Weights of a small GPT-style language model, trained from scratch on English Wikipedia.
Size: 10 layers, width 256, 4 heads of 64, MLP 320 GeGLU, vocabulary 2048.
Architecture: RMSNorm before each block, no biases in attention or MLP.
Training: a variant of Adam for these matrices, 444M tokens, 13538 steps.
MLP neurons of a small language model. Each row is named by its layer, matrix (down: output weights) and neuron, and shows model dimensions 128-255. Each number is 500 + 25 x the weight over its row's rms, rounded and kept within 0 to 999. Numbers have three digits each. A neuron's up and down rows have the sign that makes its largest values positive.
After each neuron's rows is what it responds to, as a language model described it from the Wikipedia text at the highest values.

L2.down275:502435475523480480515510499488521483469493528467424466494497527503482520463509518456477484482526494483503518505501547513460471472469480526478496464510529579540495517526512505495489464497524478471479489545520530489538515485507482514449518509498514480507499511464532474529504501535543510469509442515478438557518486479523499466505485535469507451506524488482524476497550520519460525490512
Second piece of capitalized names. Second token of a capitalized proper name or heading word, such as United after "the" (United States, Kingdom), World (War II), and pieces after a lone capital letter (G‑ure‑n, T‑ó‑th, Census B‑ure‑au).

L6.down68:454470485491540544547504507526503512543549543515485482554455535507488497476481493499499480483467496527490552517481503541490503506523511487477487477483458544459513506530515492549448484497484511476504498524518500525529541474513524476544530532500454494495496525498501475468499437521524566474500510484503490485498493510495519518487465485514511502524484501468493553504450526500521507520521
Pair-linking connectors. Connectives joining two parallel items, such as and, or, &, /, to, mainly in ranges and pairs like 18th and 19th centuries, 1 and 2 minutes, Wizards & Warriors.

L5.down209:504528467469496500488531502532515495509485485531531497541492496478473514495457489516554448475449490566516522468485520495490474523503501477478553530498498462503500562513461505527534483489484532465488477488450475502488530506507443518490535502480480475494489485521474428496488498472510522540513500506499502481500453496518489490491500509547492501503510520496511513487492517503505511478523
Clause-boundary continuations. Tokens right after a clause or quotation ends, such as an opening parenthesis, comma, closing quote, "which", or "where", that start added detail or a new clause.

L2.down248:487512508480476536529528465538487491513473524516548505470529481508522472488511524539521536436480490511477469489506469483523496554506481494494484536460456510484502504475502511502499458510460494513470530469469467504537444528471496506530501514499503551483510474496503495488479511460500529481480465522514523523511497496509479511483452469485535483494519498487507506508526470487461561506502
Mid-word letter fragments. Short fragments split off inside a word, mostly "u" after a first consonant (H-u-gh, B-u-ilds, sit-u-ation), plus "K" in club codes like HK and FK.

L2.down223:508483539511544489509504536518482496501481533509476508499495488484512539497513506480483455515465555486511509456483531494501510493462462513492477442501496548468483512511548490489496463520497477542454460438507490478522497455487506533499497540529498507506521530530493561495466452491516475472450536490510522469495470498517476485522535531504515491522445476504464474538508503469484500472495
Word-fragment continuations. Continuation pieces that finish a word (ed-ition, B-al-i, l-ook, V-ision), byte pieces of Chinese or Japanese characters in name glosses, and table symbols like + and $.

L5.down43:505510500490502487431483504499523467496511447567473560529498530488498475499506511519504562493533479492515495526516483522510457542508502520491503482481511441521483468529528506540448529500514555490527480526489493522467494501551490498449511484533496495482492486506510518533513486496550518508486462483483515512535497471498472483482481501517484494451486510509538496509499479521524469488486
Mid-word continuations and commas. Second or later fragments completing a split word, such as stud-ied, att-ended, Ag-u-iar, milie-u, plus commas closing an introductory phrase ("After college,").

L6.down114:487477455470526531526525501511457468487500463526502490526488461481479436453525532498472520466467516515515480491512507502517524494476516540451528536530478574475507503479503505475530473524456489454499471525502462477497514513506522511521515496492509501549534522527526496517495500490519597472501498525504491455520529487487520471522551465485512556516447468491505473502550556518449487504542
Mid-word vowel fragments. Short vowel-final pieces like u, i, uk inside split foreign names (mostly Japanese, Indian, Southeast Asian), e.g. Ragh-u, Famits-u, Suz-uk-i.

L2.down16:490484522509547507530520526466505495494509484519504491471473477478588493486477521469523527409452470500547495465421521463503463505493534478517533500532464563482460491524508504504525517505487492532487485539491546506480543516505529502516516464523501500480504515493490454453487454512514429511481471496506484486502529499521504472511479501473491548520531475524472530489482542509482491504465
Item separators and conjunctions. Connectors joining two paired items in lists, tables, titles and credits, such as & in "Rhythm & Soul", table pipes |, semicolons, dashes, and "and".

L2.down37:524535496470484518496513468479495475504490485459494490474538481485521467519512515500580503456540500520535494511497509495509473489513490450485479541528496580533512517523519482501480488512483489514531464465502496512533506534482499474525458496499508504501508464439469526472523519486486516508541511506503509504490526508514559514530521509509482515510484497488499472468507486489485492444485
Predictable word-completion pieces. Highly predictable middle or final word pieces that finish a word, above all th in Arthur, ordinal suffixes (35th, 2nd, 3rd), and States after United.

L2.down271:474470497499485508445528502443486461496505482530496561484491517492502518524525536449491485545559474486490465517535525537512522454483489496465498484488533551511470522517505505520463507484544527533499490522519500534481490485523490492484477491483499457492515504525495501474484487520522518477520465516473529508482495486498489486490536533471463503514490481487520511464528534495510527511527
Month names in dates. Month names inside full dates, usually after a day number and before a year (20 April 1993, 2 December 2013), plus scattered weak cases such as career in headings and word-start pieces like cre.

L5.down175:524514538529491471528503472479485505522516506477479491543550497562511535517485505542490513501511479530502535490486530480494503527449496493481491501512458600524483501499464503464526493510490480453498508517506493472493491473458460497500537507511436489512496519522540518494542489501507466499528466515507509519473505451491504497539475517489521465503491525500523497487493493526490471515483
Mid-word consonant fragments. Short consonant word pieces, mostly l, r, th, ph, split out in the middle of longer words, as in papy-r-us, triath-l-on, dol-ph-ins.

L6.down318:549491483513531484497511457499557525507502496477515534504477514476491499441504578511468505446501545502507524492472483524488496507492562468543515506492487555515557515497493493514473532492513504478547509513475527496522507495462451499476483489496509547490433472513493468505501547457508531536492522486529495531526543487510538461521502443478526513532524491553513504508523505513494476524486
Word-completing subword pieces. Mid or final fragments that finish a word split into pieces, like Bro-ok-lyn, Te-am, mon-th, tru-th; also nouns like year, War, season.

L6.down195:449480517518502477506500495495472481484459503437521499493518495478545496531470520478524508541506506490507522480466451462488499516508490497518488479526484476459479541484486505542492531538468513480491507435511544493493498512493512525515503498510513520491474508529537502470495471512503525547467524493474496497482491494519483465499528554476492461509475544480521442531490506463489457520495
Mid-word fragments, foreign scripts. Mostly pieces inside non-Latin script glosses in parentheses, such as Japanese, Arabic, Korean or Chinese names, plus English mid-word fragments (P·ay·ne, s·ay·ing) and digits in table scores or dates.

L6.down18:471538502477452488497474497458542522507483519512488525471507521494500501482523542560503518452504498434506495500483505500505492483496501514521490523504504470510497488479504492517466509512477496528507534476473476501496481491505469512526490497474535526510535506529496517458533496528491519520495456512523486536506490507484533514506544491503458525461462479533491464443515489465472515486506
Finite verb after subject. Auxiliary or main verb (has, have, had, was, is) right after a sentence subject noun phrase, often following a parenthetical, e.g. "scholars have", "Unibroue has".

L6.down277:514490465504516435471474547528496516515501513509499444516519458507483486487517510527515516389504487509494490493482496460495507491539536520531476524504496613481510495517466507528520530490535477482515501520507485455454504521502519493505496477498481498488454490501522511519484454492563478505483499482490508523471513514509515455537487531474485498538482482537521486488551492494492532512529
Month names in dates. Month names beginning a date, after on/in, a table pipe or a day number, e.g. On December 12, in May 2009.

L6.down139:473513511491472477501477526457489477447486515520454492506499488430491488480471529542473529467494507487544450513474456520530487497456511523472459506532488508481495498493475449464494502484522501532511469516476521495512517494501482489502474510462503502525488502487546483481454503488537538514511503504498507550523494501507501506476545512542518494527561482495476477473462529520531474463483
Predictable phrase openers. Tokens that begin a fixed phrase or split word and strongly predict what follows: United (States), the "very" in every(thing/one), any, same, one, Midd-le, f-ull, Long-est.

L2.down60:491473480519492496507492528507491580481495479472501501494552484513459483456481481498512534475553532469450465496498489462477454486518461488505466498517499547508526458514478503509551528490516462502505479493506531518468484490530521490531480524519485432467492529509441505520524510566510489542504517483495512537481489510511513509545528511473511519472518524512475502502541437494483497510449
Closing quotation marks. Closing quote marks that end a quoted title or phrase, mostly song and episode titles in track lists ("Sleepless", "Black Ridge"), sometimes fused with a period; weaker on word-final pieces like -ers, -inal.